From a checkpoint of a small transformer trained on Wikipedia: biases.
MLP neurons of a small language model. Each row is named by its layer, matrix (down: output weights) and neuron, and shows model dimensions 256-383. Each number is 128 + 32 x the weight over its row's rms, rounded and kept within 0 to 255. Numbers have three digits each.
A block is one neuron, or neurons of one layer that tend to fire together. After each block is what it responds to, as a language model described it from the Wikipedia text at the highest values.

L11.down241:127154165119136175136117157204107104081114122092143148193146157152170080162177143179097142091104196157126166103169175088106128127094111172141127199133107147169166084126130138087152125146046110124162117090159134079158124104116162081125144152104115104151149105093157129165121088128070159119165146133186083140108063132124157133169141178044225094137139134088107181148103116085148100162051
L11.down697:144141093169092124128082208102129136129094123131134109129189163149114173133112169125122140128102140130011137086195147080166086145088121104134143141133099116119091115141104137135104100155116132175099129135204143164087103130195144150100109124158118091079113123122167094134158158147101104164137117119110175155090146142141106123137140072086145127120132121104134190133107115164094157069176
L11.down838:143166084116152147115110114162163114168140132112148142151160095069085108121115156090165127111115149152145115114120132156125076111118156162091082156111104145063127167140150106098193074152119105060126104172137152117151114124118186083133123080099150129119150124164173116099060125130128093100173139119168178169127093122091107123138163147120134175078113107125120106151149061104111129144141
L11.down985:132145121118154106149109180119118211094135087130150096081105097083057101129115150106185144118101096168109130089107115124128167080101114117073141133106131112138224140157133142105164122182133149096155108053105154142114124093061141110138179167110122158125097188092180071085149201140200169162153174115160123140135116165152139119170131165139152118142146105105148116123153139147137106135131
L11.down994:190164164134152189144071180112094110113121099070139121181127113187147116131127135079135134175090142146106117145173109055150129143083097155154115195111210132141141154118105119126095106136153130125174106135178142071103146138181108156116113129089107142152076139123101090152159131113202125146162134100157166143099048086126108154186087114093142099142087138116117172073074065125101136106198
L11.down1102:084128169152120120107153129106110072087138128128142135130191100151176144130110171119145121131142122149115092113115180070148187229154125124141178124057147125181158079187123115081106093151146128127135052094135135111115131134151129151060101090137143134174128082081093122053134089152112152128144078186135116121164119104093125168138182167177099134160098150100138142180109145143119137200133
L11.down1242:097136111115163132098099131111114146120128113094133144116057170149128149110189131128124183141150182161192118154067136095165115129160130179152190145138117154133171160130114113108161158143180142129150122120067091146149219131155067114125159122096162169104080103118111136168091111131125150099143147170145142156135072120142152128101136146146112096113089097125135170110118136124174054141107
L11.down1524:106108155109088144132189148180112106082143103137117164143188106078185138124142169153078122103148160108126157128140100064095119149151095088083122151115075076174153096123137059095142164133131119075131125113177173152137153112144094210098122101089082178125131138131117141150124135141099076117138153135131079125136136089132131153133111164087130117172078111164141157110138126164164078121068
Description: Fires on the apostrophe of a possessive 's after a noun or name, as in company's, Marx's, band's; weakly on stray subword pieces.

L10.down61:119107188103178096160155091139161172147128116129107151117166120185077112129117095185176162067176126154163065108116058134118151143068108164117151161108096115167191120128123114166099110165165116114102147070130145147143108155126117104113089108082153136112111150128190137097102134192121141088116143182149046116092077118112145151164172190097144110092127099095090120045128104160167148064139
Description: Mainly the pipe after a % column in election and stats table headers (Votes | % |); also plural s in infobox labels (Genres, Languages) and mid-word pieces.

L5.down210:122133062084120105139046123065170101101136157179152160154146105143135156137094101117124070128131179204059156163113126130135127121118125110153043159127064075120141159112161166184129119151164123135179070148122154164129076113180115153111141113164159132109124127120086127173205080171102108099115178039143143176163134081157137060106138109087144100110128174167066098141146068159119106166114
L5.down278:167118135067093156178179115139143034154140150120198206161137132175155130103128194054169158106122142058132116110144123141096121141109115148186127110080169099093097141140136066139141162177208148098041157091139145145092098108124113091147102114124104140131168153086076068154138076136083120169127078086129083128109102138112060148110198106135097209141139143146106136148123082151129151125173
L5.down296:147160067125111125168035160084097094192087158101106115127143174144181145096113167093156115141079152204137127134123098117128118154144073080146037161122109160109101105124061118113112137092093111107136093158084156084040186183192173141146139160162163171066053108159099094106176145156113108132157226127135110140139090148170104136145094117149133121127119188091168156156156090175168147145121
L5.down708:125138161076137126152100218107126170132096118140141148154147055170082134153107120080118102090130150199118194143183154113167093069174024130132066140142091108090143130112128111118151110075102121095165092148114167136115133103090130131122154111187110077122133091163117143156132088182123080059173111112093166103152071198077106137097056120110168173144156182167190103157130163179155118096099
L5.down867:212125144134138116153104126184110125117072124112169116149076165158143147163128107061151155136123128231092151124077144165171102145139114150175051142141087091146112141109086118129123166120061127125180099090127152174173069123137157145155170123161083147137069142115127140090124141143114092122162141116099143147173151143146142135152147170185182113082166145113135101144096097141085123152104
L5.down883:114127126152151084073123059082139102233131137039109174127138070113161183135126150126143087115147130107090109135091138132143084121133080029107168158094087133087127063141075173094142110121166097089118158099137151135105172123190103108102141055147105163092102149110173111105116113122089135107166137109090131118115094171107101158081126094087106197096098117157115142106137106157104132123155
L5.down1126:133135116111152147114028128140066174137111153132175124166141108116171135117103136075179100125161114156154108116125150092118120122069131146155117112125115163144140135096067118185153162147131157132180111171062143158107081152148123162149118110146144097086094109049136129154165109130143116126143140132148146147134148110120088114093122097153139074119120156103133182140164079096109140124094
L5.down1160:111123125154229140177038168071111123093132077144156122147143120125158116128072112115130112102135147171149120153125089129144086135126117146166053117119086129115118145087085084151155089153173134153162146164127113120110120152139114132162198138192088129122094141142177046103109173170110097108172155136125154148168107147143105190163134131160142136115147177120154105071153132145126156156157
Description: The first word after a mid-sentence comma, mostly "and" starting a new clause, also as, with, or, in, the.

L10.down376:072083129156150165130170176169128124061131132137171149160130122105155106144178137093126109134132152184148157115122143145087094148082129127112164170144107128191108050104145148078159102139149112165128136127164140195188171157175096085103157161147148129146122064097141108104214062109085148161169096155141127090126176109114162146130092124098160115121164068131135146133065135127126141149102
Description: Apostrophes in contractions and possessives (can't, we're, team's), and verb stems split before an inflection, like maintain-ed, confirm-s, retain-ing.

L5.down22:061082074095124171136051093144103136102064104151168119162155194152177159180144156154168136152139152111104141151098112163168070135075098147103056070155109090177137106144072134069133139191176093099126151196129134109119112125108166134090125170166145135115132138056117146109132177133115109118107065097094138153164106150148126112163153121146230183123179126102171096143085155173034165132149
L5.down148:150137162106130086110143113119120170090183118122121113082112111174113149130117104189144122100169100107115108129067130110118136058108150087130070085127110144110110061092100150153112122096110174154070137133140125158107109161114093181159108105147106152157136100128131153096144102156097154118110057095086132162134149171154119108151090195157084107069132149122093174119127103110095156112171
L5.down413:178134101148122145097139126141138146086104118147167182141117099121092101128145185131128132144131103095165082106157074083112154110138171132142104105150119139104118126092090095097148127123184135103127096122056158166149135103062115187152161084126119115104139111121118078095172171140156077139145075147141119210165134164075156142137191132150094119060157150112125101103144146197153157129130
L5.down432:062119085118194101166135151136136144094153177101135098144137121133087121156148076106073141104108101168137181153130103170179119171098146176114063122142101127153050168125154147102141164123094171149093103166123140140110122122120124112128111128122127072099142130141132085103144115143169095125113112181116125159141121163075129130090128118198094040127166155137102121142098163106114144159118
L5.down658:101162077120111098096143199147077112146101072168126146113157070092186138130116130156115138102122111123175137178120089083166134131200112127089124169154144080101113090118109112121141181148138096154107111153157192136179119107125114166143140106086096160161109160129157114107149113150111107115078044085110142164146187137178177089172168064135132171099111164085112108169118168178124140179114
L5.down1225:108143193152093106102113132158163105119177147105105144114119050079090107184129123142132112099109163057074066138142170129105115098105123156135072156104117090093108097137062149141154178115088100161131166123153133171102139175133145140175102171128122162130155156182082119194141141129096142133090074101103105122137146158100042097126167113103103164087134117125154090127140096111179104121125
L5.down1238:106127137143129159138110117158067142176131120108121151079148115060151143108114128127154130169143103107112042176107058071090143131123133128160056175163146127216095150132166181127141142122155097138151070181107173121148097126165169188165184194112131182110080145161097116133143093105143103159095097100143130203105083140096117117127197090158144123106154122171122131090142119106151106185118
L5.down1421:177132118137132131106125146071093115126169119145182135147147146169089164105114138127115167158159085176141150078083118166172136131159157129097108178161122126084178094139087105144152132096081182156094145133084128112103105126113136134115108127191141098128102127157203140100132164133086069126107090117072111088128103124124140140131131149135142093083128137118120104144126130155099092162091
Description: En dashes and hyphens straight after a number, usually year or score ranges in tables and infoboxes (1823–25, 2009–2015, W 109–75); also compound hyphens like Warmian-Masurian, NIH-funded.

L11.down124:128103151184149154128139094099119111137193125184097161120111116118090125081088125157150125104192155121139140203053202134104136111103138104091097137201095093120144114154119119177071055132144134084118115162167068098121108168120095092068079101118125104151138185145143103157145123170164104109109078169084120111141141097107129093151141059179168108086124141187145164202110145135152179120108
L11.down469:157096067128188128137135099185145136115087138180128144095136118134100133113142182132088125111156124058151123158092109145209119120113180122107103129130136142185107121139163131122121179114152154153141134128125136110092117133092162103089068128107075170118135165087129110131133219200132129176111064118157149089143120116186090085115103057160172162159170096134098157142155153114064085081118
L11.down664:076164107185144164078139088147145073162101129101166202168067109171102088116154136150103153085103140102132130172117118118075193155123100109160180153151100124115133147129112154065106191075088132138164129117107141147186159180165139113144192038176098130147170128154116116119142141065166059142112110107157130154107138072138083103152140140128093118140095100090062124122142142123129106153218
L11.down800:139136124135127131150119052123121135106107167172151156160091174178148166115169153119082140144063119101129110087149107097148117101152164082134120106152097194159117138185130117151123133114189105146123123211170120121096132104129162095118128087118117161104121085137191098059135184103134121124079176078149104104157113156158093128113142090166141179141148121129114193140124149143147095074116
L11.down918:128164099143150178185141072148141031120075144146222138135129102141144121140092128100117194155103093085094140094119089122149122151132205139168127117096141103106084112119112121095110128112218098122173127165131102117061148136128138147130096120123136117159071087116167150134138174121066153148114132172094088107160158143166102138115111146100129145123152112154112169175142121096119097070104
L11.down1032:075142121142123122134139142133148220098129081174083156096131160052173163115099116082139108127093104108113161177178137112159101100114077194177158136165154142162094139111115172131113129134068127111111083129065113206107154134102090111062126134034106097099101115102091120104125213080184140143117116155158165102088124104101100129105096133082152148131108169110128114099159156102166141112140
L11.down1100:115086180130184131048158133179137125120188121152164140092117134111148133099125148049153172128115167129097184149184101161086143164102164164114164160071131181105143147125159128131102111137071156067165216121142127128125144125071135133133148088105104149142126202129120113130103191068194062102108175194104109139153068120107119101116087127091114142097150134096187102165156089149142119107127
L11.down1108:109117084099153163110119099093148116133154186193163081088101120140161144167143158157086112116088151094081202147088127126123157112124106099134165126154107066112125190094096175115147130133106148107115094141171095142204107102086130139132166066136068140154091145142155161104094130154110109164108079065105128158180171075094092150136083109140071150146063199091146193098094098207111144121047
Description: Fires mostly on the article "an" mid-sentence before an adjective or noun (an unusual, an iron will), and on header cells in wiki tables (Date, Team, Total, Pos.).

L11.down41:157119136077164098090153148147102101055052178136119098168160105153134125120148121092140126179064139115154102059112173075145119140091156140074137137112076168186078120072075149168113124096113178121166103151092125105120150190110091176147127099161143123164113161136110182142155094105102137104131147003063087211177133105123132119076137151075175119112111116100160125099115133133091103097116
L11.down152:129108096111084166111131140157128090145132113142121090082117050145147113087126113141144133110153115151154142116136079127088118186108148142124141120089098079160142095103153112147174172156165124146134132110129082174179160129089076132163133096120137121126059150070120131193052060119141166121109103106131139216136123172084199113103104123107150186094179107104155139098099081168128120137203
L11.down263:173145093151137134135100087098089141110150114118074111142105173137105112131122146127113121179141166143057142112160049139151116144102147163062156178149102150149133107120111102093121160108133149179141140089110116129142163121083144141157168137130139115159163114093117140125130121101084133128193164070139105157109095143118177154079147098162122098141103121104168133096096185079140168136122
L11.down300:049156117151085125146079151099168140085150137103100125154160095141170160164172180105131083097132100067084106169118111104115084129087135211128194170148095182156063157140138167126125140102093131106101143125125111113147122136126126149181113159103132120115169075130087104120124141127078115122104151162191066124090112091122182157139097068118100154097134089115166086095090121123146124111124
L11.down332:123090148204128135150103176126179111160123118142115088125129174124100097095124154137155140126111121129130110151143118124090085113205095129105077189168116168078161100140100126137109110107197130100135138162161104151125148163129129166103118135092127153057190117099099117157111161153106130136102097123135151123106038103166135122125206074155121122145184072147168128142162105099146118104156
L11.down454:162090103116127096116146156114089120123162140143117169135160146146086144123154192056116057135129109114047159178105150139175151136158122159141130103115180109094138136181115150149103129149133113143083117138155145113126091160177100169081124038135056124122118131124120120111165142124158049083049134190105165110139163095093105061151170108088102111099131112104163115125074187099079172141102
L11.down1290:110104188154144115146154126159095122153105166156155065148169202105142123155069178194154069127147117122156221115122115155109136076137114175160111137135140116066153066140111140128110075085147154137089123106068160115088065155104102077166170151134128143151150147118138099119127190174139147035163130144125155141105109165109052148155127097082132109155117145081126102124190143121181222095166
L11.down1483:092166176095141126107088173104101164161103126153153048161114104114120108171100118116218090154127106075131109117129104125151188146218085140087112157156124087108095095200082138132126131161099100141141099130125140119165157130151103152179105126087115167095098104090175166112084097172105149120108100176164137152127137124114193110108126137119127130161137152116175135085092135067084156088110
Description: Tokens just before a year, decade or century (the space in "since the 1890s", "to the 19th century"), and the line break after "= Name =" article titles.

L10.down1306:207136099088103099114051190173122096097150143091057140116094087109183080100122134102103189124119150126154158101113156118168159150102112130124119137084116134162130141162118139116108174188069084143119196185175185081156094171166159092136125136149124170154131114112093180128149154170164124078118103121069115110125095137197132159056108150140151188138138168121151116086177097117142111103103
Description: Connective words starting a clause after a comma (and, with, was), plus short capitalized or mid-word fragments of names and words (De, de, te, A).

L10.down1000:168130168080174130088125088128121161111111167093131132163094128198106136084090112135145121091066123130168123105078153134065089137107146074081129154118110079136117178134155086169131085089137110078102094174163119089119221113129135061135121160176159139146122144153165182127116084120075148082101211052144179153093101138103218172129094154105060123100132115070168112193150119203153155151160
Description: Unit or duration words right after a number (weeks, months, minutes, miles, running time) and date digits, plus mid-word pieces like ten-t, Whi-t-by.

L10.down200:126126162125081113142154146168133114085089124097103132156203091139136105123117146153129115107114112116168144120123087163091154096100141162082150118111120144074166078117092178189133155131135090141136130143160167137127087157098132169123112142123133155131169169061125159156134109130122162148139117103187105114104160092117126185142123173108142150070110139161129177130077104147128073211136
Description: Punctuation between digits inside numbers, such as decimal points, dashes, colons and thousands commas, as in 7.2%, 0–13, 4:43, 32,000.

L11.down40:120133058110159050141128161158106081142118089125123058124132134101139169122088123140097155140135112143126114124111177098134204112150147104175134101106103164110133112143129065113116113114104145095136130109162117113084161080100102125159199146085217101048151116200101131099151111148133133142217134174100103066093105160074091117108112172129147145086157121171176144099092091108199080110189
L11.down123:137162151129156108086117132132106167144136100150131057083130126040071122136141186123120111094181127156032188158098067189117106114137112134117092110168204045119097101160074145123159103129138144173126123140159071063149114120152056173101125068089124127104112169117078116092135126092138134101136152176123110165151126122199157092119139153156128127108144144160134102104079065070100073089051
L11.down165:092113128159214127100119117082098189160121129108150048118165120117122105140115153109134136112110195087072112092153072120134156162057109166120077148097162114134206124123151140168150134121148152158113064135104105070135053142150099154104085095171168159122128171128096119139125122131070129107101169138123134127144112137065148107135085114086153165226087120191183123106157124111110108135138
L11.down549:155167089170131150119133138162099162141134096102112127070177092121177143130074163138142178203110087151101117104155158120145151160136171083141140124116097104139075121184093109186113106118127190129160078120121072112131188156124145125112142144152122112110140140096137087144134102087141148148130154195116141180179090139121121101120065122095065111101109154130152187143109122147150113107140
L11.down755:129133148133176150157154123091137142049117119173091078147161131116173124066094147181147134200177052156083161137201043141130164108127111089118194168128091112121078182160133138151128082060091126135092094127188102104148113136098087114123153149140143125152083120154098122093151110098152193126163106179121167099087109095059058147108088097104097123149081143140162086116131140099139111156219
L11.down1004:092136120144162084116104130090155186115091124120134102099175157099111103109214063155157152199098104151118135169125121112073139150170158105165108138189178133152142184160113129166097125119152113127108109112153113131128131146120092162145162122178108088155144119107109101120183073102144145144151193147092106190103134095169124151079072157158169150089158115156188083098154130078097112157077
L11.down1028:141060115068086166143124110162156096076122166152181139155108117140084141164079162154148109102135163176163168214105147170103157177085093177096119117111197141141118087180042123096091091077118134135090068168127116133121104160135131132115174085133100126075138147071138180112195084102108088087107087072160130178086122109104128171134075136111142139115117092162115123140093145135115093110111
L11.down1120:121066103130142089112156121137148055082135080208143118109076085197119129088090162135189079177099143104125096127059145107140184153133074080138131158119184133129122140141111130136133151139182109080173100165095137138168125151119095157146111103128155131116200156124183148131197078110116086136082156060110150192137150128149090156115157163176130118120167158119149158140097126141095105135122
Description: Function words and word pieces inside descriptions of buildings, sites and geography, such as storey(s), was located, of which, bounded by.

L5.down36:101100166119134088097077123134150091146087093145178144176110195160070126102128139055176102142138155143136137088135089154100134122192189152132198126155109175143137117161113147130121157149133085077111112089090131098159128102138161119170063096170125073164146111147191103143134160151173125091062088133102156134137159111159105106117134116120134093083103148080149111117153156151149090080124
L5.down77:122142100143097100075125087116114138080146096152169112169092123110153135167191117172195068167103115121138090101153119102098122113092178158163131124146093100123162092167105171125139132153157107143133110088131157129090116152137169137073127127133156144088143136180111104120153185153122040155091104151146100124166159203094125104135097138153102169128153131037132142139146077163152132075095
L5.down156:072115131186158176151084145087130129195130136102129125157090164146107151147147151153144140128165180128127114139092148169110120151125189168122229138115143166124134129149124118125092111159090118111107086143126117180123143131108135107129044132112140077114159127115094152104069094126149109090104128092124189118087124107094098152144117099078143095103134119153109127195091125132162147152137
L5.down225:107119084157085082101123124179122077132062153093151098180089174112028183105115142086065133078131158146146152097177110111135132124167083144138129136109080117124147127139040171143090177114116089099171119143105144119182157062168119118170108160165082086133156124097172177095114135092176126109147086156125134147142142153110102158144074154116162129125176196212142123092115149158196198153149
L5.down886:133160132057112143117182109140112092108054115124134107108147100123108100161149119145139166140085137131143099115124153133077110179168100156087159140159151080092182159192078101152118094110185188139083166154151127121178091149193183090139019124146162163126123103168205171150109132150117188125125108180145194101132154087148166173121112098116133142163171137118198133159133118118134078116122
L5.down1033:119102102107160191146116207150047092107126097083119143178131150130165155094156135081125104112171111134088147106113136149165173137131118140163129081126139143142165127125099164168079073100114175166091071131104136091118122105137128109150157141084101040129108173146117120112116143143130068042140141106130131136119141115134092105124145131168174141102177116123143112138140074162159103131139
L5.down1041:184194116112135111120135088172149140163068105144130109125138114126065112084146122111128129179126120128097202165138104167131123155165187203148093156135072111132156146130160095177152138148096132068114165122120172139140159150149113120132087138098146086133133105086125100118089127092208132123112115137138105084155121174117019151112102101122158137135159180146103139142156103128140117116143
L5.down1239:119122164152160120077161133105149115097114087197190143158051159114130161106129191111186180177155111131096106104101141198066075173100118158147146140151184110175115111121138130134117104178105102084132085104131095168167127055166138091185114107128167121147148134154124147156169080148149124096103159113116092099084148130103115111130141162124136106107083148138111165133155095139164109109138
Description: Fires on the pipe or delimiter right after a column name in Wikipedia table header rows, e.g. "Team |", "Votes |", "Date |".

L11.down18:167121125165141139109120127079086074160129132117101172102117151053123182135088152179088116116082111076109101138200068120158049185084160168114068147166151037137166105154133102183154138088101147138137104160138153133082097148106137150135110128102142105101139148154142166106118143134163105146101100179151133090142124101169153122128138167194125148145143152130126097108174079175137150109107
L11.down771:104129104185193156082116140110171116153084154140185146153154143071135128134124143194121146037160143170156033163104109215090091157162148117133088129093116100132187122141116108154148090118114148176081140151123095151043096099141114095206159110091153130141064131178121131204129152166142203089122129102157122109152151096165194129119132146162184092110088137114135092153160138139096117104136
L11.down914:131147118152163173108082124099177130116166132098111161061089141079071090113117153110122114115142110195201120101111134125144137105127169087109079099126118116070063147122147119136113082153099127194114131151111151133097153091158069153154211087172105156135087189103125105155125179149102087126122082142144128084128081120134109133123132140137103218127127153121118165085177124115125112121126
L11.down1103:174132148116132120172121164080115106162108116168102169106166172100150125143165133100132083121098087106125186188083128107129119146128124158149073125185101152084147132101146046108126129079109153137168088100108167179135077146130101153121079068100042145045135179114125091156147145124155114112124105139126164104148107107148119134149113191179097132085130114142139151169134107177112125094095
L11.down1244:120156140170141138097096154079141136075184115105083182115157092090139125144154193148186132087082135159146123102172084104157121159094124172095152179119144079124107140156145104136130136141134139124099145145145165155139087112132109174124111145100144099141113140234203154112125129192131125127067132219119115086176144127143185149114122148163194076108106173128142162092141095128153101126136
L11.down1372:152143072118174148103148129128136173134126082080190101106145181127120147117137138118130153110098133143122092108063105114084147161156136098134084161117098097139097092149148088185145174120149175112098194166082128117126164151169074141132149077152159162111047149122139054107146143068116159190172095095097116114124126107108055152109138058151130164108126117129140088114119155099053167101142
L11.down1398:093110154126139079119169100125134157116143134072147124156085116146094139136180140117132110113155130148160140137133126132108137120085139128148158178123114123065124116121150102128106122125124144145127110195084097206114102198116119148195129179149146122119169131070121105178192137137169173154136132152148095087128108102059083124135121139163059136118104169148146149123168137097153244129110
L11.down1438:190116114084123123042170118181129142119122188127123168132127174119080075136117130065129167134155175206143172115124163159121123128129125118093104153110097114128093138067118127110096117148216146129121183159112137148088166125053134117135111105082100150162142168209157183146090141100139219078102196134150140091145136058107151099123104130146127102166082163175142120123160141163132112086127
Description: Commas ending a complete main clause, often after a date or noun, before an add-on like and, which, where, having, while.

L5.down70:137120141139182157125114152142174125132090117112130128130126115174151035138124167125108176108144135124154152135137107155135112117103120149104115047127144189122132130109115157146100118176173137096090099119101086113136102085119106095107131096134149095158112075111162128174123131185151096105105088125077146140147105143172118151156164113161118107135173151107086147070107105143145124135151
L5.down195:120114124154122114177078183108110092119110112112119248091107110101176108145169070144076059131167100125124119130118150134140106148167149128090103122131084174120127140069157143109162125153113121170112104200114077108149144142118083143162173155126043157110083117109105135117095161112195181109087108115135107181121106069147137116136138128164106187162148132184146115093052100160112125127144
L5.down263:146100142075142188123113134146141121098154127114124146120220121088124059120095115119148083145147130105140154138087138167136172086160119154106121111178128089127149114043129095058147189097147159126130136130162071157102076146111121111137155148139096135126117158088156106137146118092072112132169084171126122193151182125112133102112198099124098109084135141159133156057144151130111192148128
L5.down332:120118120118140129118078122066119122142097122085150174108177117083132150141065147094174142168164186102142128124096150161146165089130065176152112150149067171095125108091108103101125103102172174145096099163112116128072150078202124144140130087075108095133133109112092113110106135208109077088032120167095137201189095138112158061123150144085160138143120124159151081145198089174138140137120
L5.down507:103125159118080113170093165214153135092131110080199132171148091068164123150114112166092142152088194126134123153113166133100179145097169160128076096131087175152136127128110138132148157083120063116130123145100104185175148150127110181107060152105071112126134090072072109167131163195131163138103184052188109101109180164105139152153120122100128154097133160164140103175104159156131114139121
L5.down880:121100066149161121081148078120056113150137115114118124131136093136115134155122185121148095126124196073132166172126152119179170137119159151116099139108155136142151086111125189126145155128069112095116150139146131155151171109136139129181117213100119146086136109111101127106113114082095088117139094177098148151196117115097128147114107120165163097112096147124105187131121112161111138130124
L5.down1050:122153158152156084159061137130101152083128126142228185095185105093127149197120123112109112206111140157054143169124173082126102160112115135186099149170098127091190098134105093163146181129119090119185097135134100149126086133202134180106106169108186119158129119122138156096108149146139119138176118138123118101191135140090102123144136101101168130156148133111132131189141133167218161124124
L5.down1077:151081192159156126113164113156123149145138162097085187147137117133094114108144135116179114088129188158138124113121150147162102115163083165134158161138125170084162127054140067146137089140054120107152101109217126157159161100069103107111116082105117131126126111067122091085144154079086148121130123120125166127164156115072152172143126167041149103122156177082159104153141174152110195103161
Description: Apostrophes marking possession after a proper name or noun, usually followed by s, as in Georgia's, Empress's Cup, Paribas'; rarely suffixes like ed or ic.

L5.down286:159153115124181102184157086152149101142164154136118127060089140121205108080119134187062055117098134228141132099102119127077138151139105136120151069133124077131181130162159153127122158171114091179113139113140100161098149079148135093133084088136103146091135142131095066108119098141118180154114167108176163163125151125092033081143115167173155077128096119170160200052107120128139165182157
L5.down728:095143177176149098110113110131119152081152127091120148172059143073117120144098144128136123205159152154141133166131129190129180130125118160099153129147047143122118111163078165110099130160077153097079143132121116128107125083070109142187114111142116133155101134101085111116149227048132153119140157165127186128132117122141133166158118127128106104157088184101153107150057144093127131090118
L5.down793:128135087193081128085112126125122115128149156083159152092145152097141096184130113087143131135142163071113098099136180159162154124133131143093088127069133152100134099143134129103135137155138199132050123123110127127108126109101083138108118092124152146077117143173154160110118149148120145094163105146151165177157112143058087151106103097068103124061124093131149072098196148152110122122150
L5.down912:112089114205083216085096151135130149133128134111133133111100128152162085090165120164159114119127138123121173079090120143125110138127170106137143153168179059103147108130145100063123153092109137102139113146066123141114203052066128153231066113119069065129172157182116136148128162138105140164122130172066147142135112100127125155121088096106183082115079128162142171074184161141116093117142
L5.down956:142161131082109157146128155126099154109109151106105114086083180152152122051111138127146095118160181101146186148108084145088173152131155122117141127148146107121125098162143087084135138128099136097068163139097151077102155129138146113134084111076127055152147126114140128114092178181076117160146061096083149110131103126151118107099122151096217130100098167182123104061118193179026142200140
L5.down986:116124110089196136125102132164098214135099150119113089081138066130104136096135129078053102181064123133126151135161109141068093202166141132111084174124128170125077132124193166114136159131108126177140097130153113180093092058150080141052172103187102160130082088135096156145083135164180135102146176089103149195131102114109114213107095151127126164098153144110137135126182126101108146143153
L5.down1102:151102076085110136128149166140131079120075152125207141123147104099114070193090176157123123146167154144098088125147194097163070100018126098135128106112112093154121145133145084129119117120108173167146137109086093125049106141150134128186124150156150120129124148076132144098166142156051092153123072150192131161111086101177149145136100095134165118084130108114145076132075036145120140139153
L5.down1320:138122125162203072149085159120121116131144141140114147135106128143120124153104109098126065174059116145149150125092099097110144104135070120119077091139154130112174171073086132199127143208160130139134095122178117126073068164157152097155139117134170195109140143113098103100120113124108163138128140132131139193145104080127089089117184112135111132101129077134154100109164093173120133116108
Description: Digits, dashes and brackets inside measurement conversions (elevation 46–95 m, 8 ft 2 in, 38.7 acres), plus duration or game nouns such as match, game, minutes, hours.